MLP neurons of a small language model. Each row is named by its layer, matrix (down: output weights) and neuron, and shows model dimensions 0-191. Each number is 500 + 40 x the weight over its row's rms, rounded and kept within 0 to 999. Numbers have three digits each.
After each neuron's rows, "fires before" lists the tokens most often just after its 100 highest values on Wikipedia text that the model never trained on.

L3.down615:549577517552500486386528437473505551542484509421469489477583487497468521523545533506500417464517505487506546579461471502529468520441522461479544477492547473465525504420465446471493524488410484516533458520479520494460470519481484407432481538507460535504495552527562486498523454519599480591490483501513553496516477489536453482531468473514536493508524498516500507508473460457499514527541539536517518490495452504492523582503474545488516511500490555441488445491517489474426487542574523525439449597583461469489493502513571489455465478442529504555516512489531422535456487496617464530
fires before: "0", "1", ".", "2", ","

L6.down405:490458498502563515515505497485470520537501441516462515562547555528476472528511488507491520433470456450512476473548498493446480505538507478537463516597478532480486570414502512536513510493490486552456531503574519472478539505439541440551556473429545507497488556510510511512457439532464507485456524502423510468601444551510494481510503551392469453485658501485498502531541445542560492468536493530481499486528566475558548412456519511449431497524537489527518472544494527489494517571458520517574497503460448519453501516464561503486470537455423524477487493477487548414447531466447479483
fires before: "9", "8", "1", "3", "4", "7"

L4.down742:483500538527385517479430490534486473530501490409534488446576468466500479471496439511579498467504538530482496489483544505469500468500500473453496475536497443511496477425499485497478519521503485516469556436497580465531467534434546498517467522549479506477533511499537586508558499487458431430491524508457495575481472518539536524533449564500496528526575537518550511434490530501471580573496475528493510518500463558459458442483497436469502512525464572442486569517505426463473541468477503441541497534468530583480474534528525471474606421476482626535491468531475491504535459521546562443
fires before: "1", "0", "ad", "2", "est", "s"

L4.down656:411553479481535519380603541452473584494525480560540562486480511514565533480490434500478541455458438511491506504492511544445566474547532546486542504488500525543460484555442523520503497506505473451444471507529423493539505506475529531492498514564448498549488517439516475514534503523439533500556508481470380472495434501537502505589545593496540540534495503512509542443464508448467531552457520449486408491513474433540479554530524489468498521470455465552481576543529528548475431505459598472397499517489487491531534493538488491480502507506496487520592495466476463429509539496374482484
fires before: " a", ":", " an", "\n", " the"

L7.down890:459464531441475562463548505436559513495468409528475446452481468482476527516600490438548486436461520500463446452525526521514486541477546573461484420403505533534557477480499542553544468512588517500465535538495534485479471457530540506495455504571504431464490516421559538449538463554518511427520483532481477415523513444425484514585505447569594491504453528530551492456503475506535489509479536524506432470462446540472536560509456618527482518508517393502463500549479484482493510488473477425465547518466554487467510438544536528507492519463528548490522495565478524475458475485523535482
fires before: " ", " the", " of"

L4.down300:557487511494485549482455538503506449567533533468510465386495498440550489466543454438573434503498530546514488496447505540428532479513471457525518445558474505505462549454498456539495515474558459533567521418529533551523441562500511469527446561541409549502495468498510537494605519486496523401498486566470427492443514462531482438545415507490478493502510525475577441473446539505464559558533503520504482558439477506493503493513509468480520533533523580518467556484511474536528519457520487477503485478486505537513480468576517518437552443503562522519506474488456461508438494514530565460
fires before: "1", "0", "2", "ust"

L6.down374:504559521547359420498495502472501472558456510482465566461573455531486474479540485467470516471471494551496505480530478529473510575534533545496506544480502516514487461487484511535535504496466501470533534509554443470452451498553478490506503525526530454487489467560433521511472477502442447562412514486438521584491495503415495523562527566458563515532492480499481485510540580443484587441468523511517477470533485445546512528473477519556471404538463544505473516516397495590477514536542516431498473542505509526468489480478497569512545474502535427451481519439481565481556438537472520488
fires before: "1", "2", "ast", "por"

L7.down340:513471473468473517473546489434493558518522478521432481477462485544514552518494479481503467517501501389465451465457486492611488508466455564488492542547476519484517507454485484489490461512566487555524489464478470484429519552522579529451450495545486513512559487502564501518519507589566521515413401517542500474442508488498468553588503482635486498543485611449472506554472568458477549421480502493523573551461458526458490509521487547523518518472518560504522461530479449413456486518534483449492503571481543487507512473549496469466481572479437525520510498491547506502462418466532481498
fires before: " ", " the", " of", " November", " |"

L7.down474:498506452521480533441464474381488541553539493483459432529534515431547496519573489463493560485486453506490552499527469490515493496411544424473526472576471540511478457508478504479486568547472510565491562475461529575513561517535477515501526485520512476501527558553469555483489484478469528551479509483532522414500498455517456476530453502498555463512490479523428405441469511534524565499530484556487486500478469562410472443397533562453545592589502517498448500499470459539474524543459498445453480446432541549584530515557474505496472476551550537500506535502479477530462571471485516470
fires before: " ", ".", "2", "1", "7", "3"

L4.down594:523457490541481538440426460497464514539529510385482497408528508547505508512514478446533444551517474469481430521541464540516468457483523579461553456499492421488493558401465474480530554540485475510513496512577530500497509488425501455522525570451508502390506442512501535519571482525499452478512484578502533543425458539499468435504530534501474504546531530474515473428466514513561464525550481549522472511421464540512465480465510484505491463485472615486428476485540516461496531498506481421556471569526572464548547532567523507487556463461572532500508453485514428494496452435575487424
fires before: "1", "0", "2"

L3.down382:466535518523449515410515471434520485576537495450474527471493482448492518500502508570536500452500523522490498535487540480491438469457512515482533505507516495481440505475524552462503376521552476465515485476456491502482472560550525525405471513512437537444478514546502542461541502559579468448520494489574491460478579478536499481461500496534549563526447520460537597556499517491525533518514447514456457491403509516442521531571524526608506461525467501507484518518454454468490438525552460451516454534463553495474528534572458467483505460549512491525576441529455516557511529568549493563
fires before: "1", " ", "2", "7", " the"

L7.down264:512514523523535460453569464481534508454487516496419513568601455514489500446515552596534499490500506523444482509530538499529519481429500546483515470498547440509492462538556525541467521437535478531541499544477475555445479479498522515416456472513469443458478578548528529525467504519531510574480427539540507484532519483519501489491493522439538524509374488526524475486464396491486531536468494464502383533466531438502517496527517508610491483496492560558492471491502469515510456530453474503492508504470551486468467469508460482535508488505483554414461505560550498496555556462556478544
fires before: " ", "1", " the", "5", "4", "±"

L6.down258:481464451551480527578474536501557487461482470497479477490528503460538501476454499473514545504547519533522534501525479485480470548551482419531466481466466519498511467360457514530551444500511462567434493464519448522510499523489541389505422515452514542470528567567499554492532482486470506512529495554446519579530492454444448551512480399501486478503580478422490484517592506456512543427554526557461451457497504513485505429480502498535486539466534523542471507485503494503497535501577428507504552418559455526495491440529594516476556562545448541492459546477534511506473534469581490503
fires before: "1", "2", "9", "0"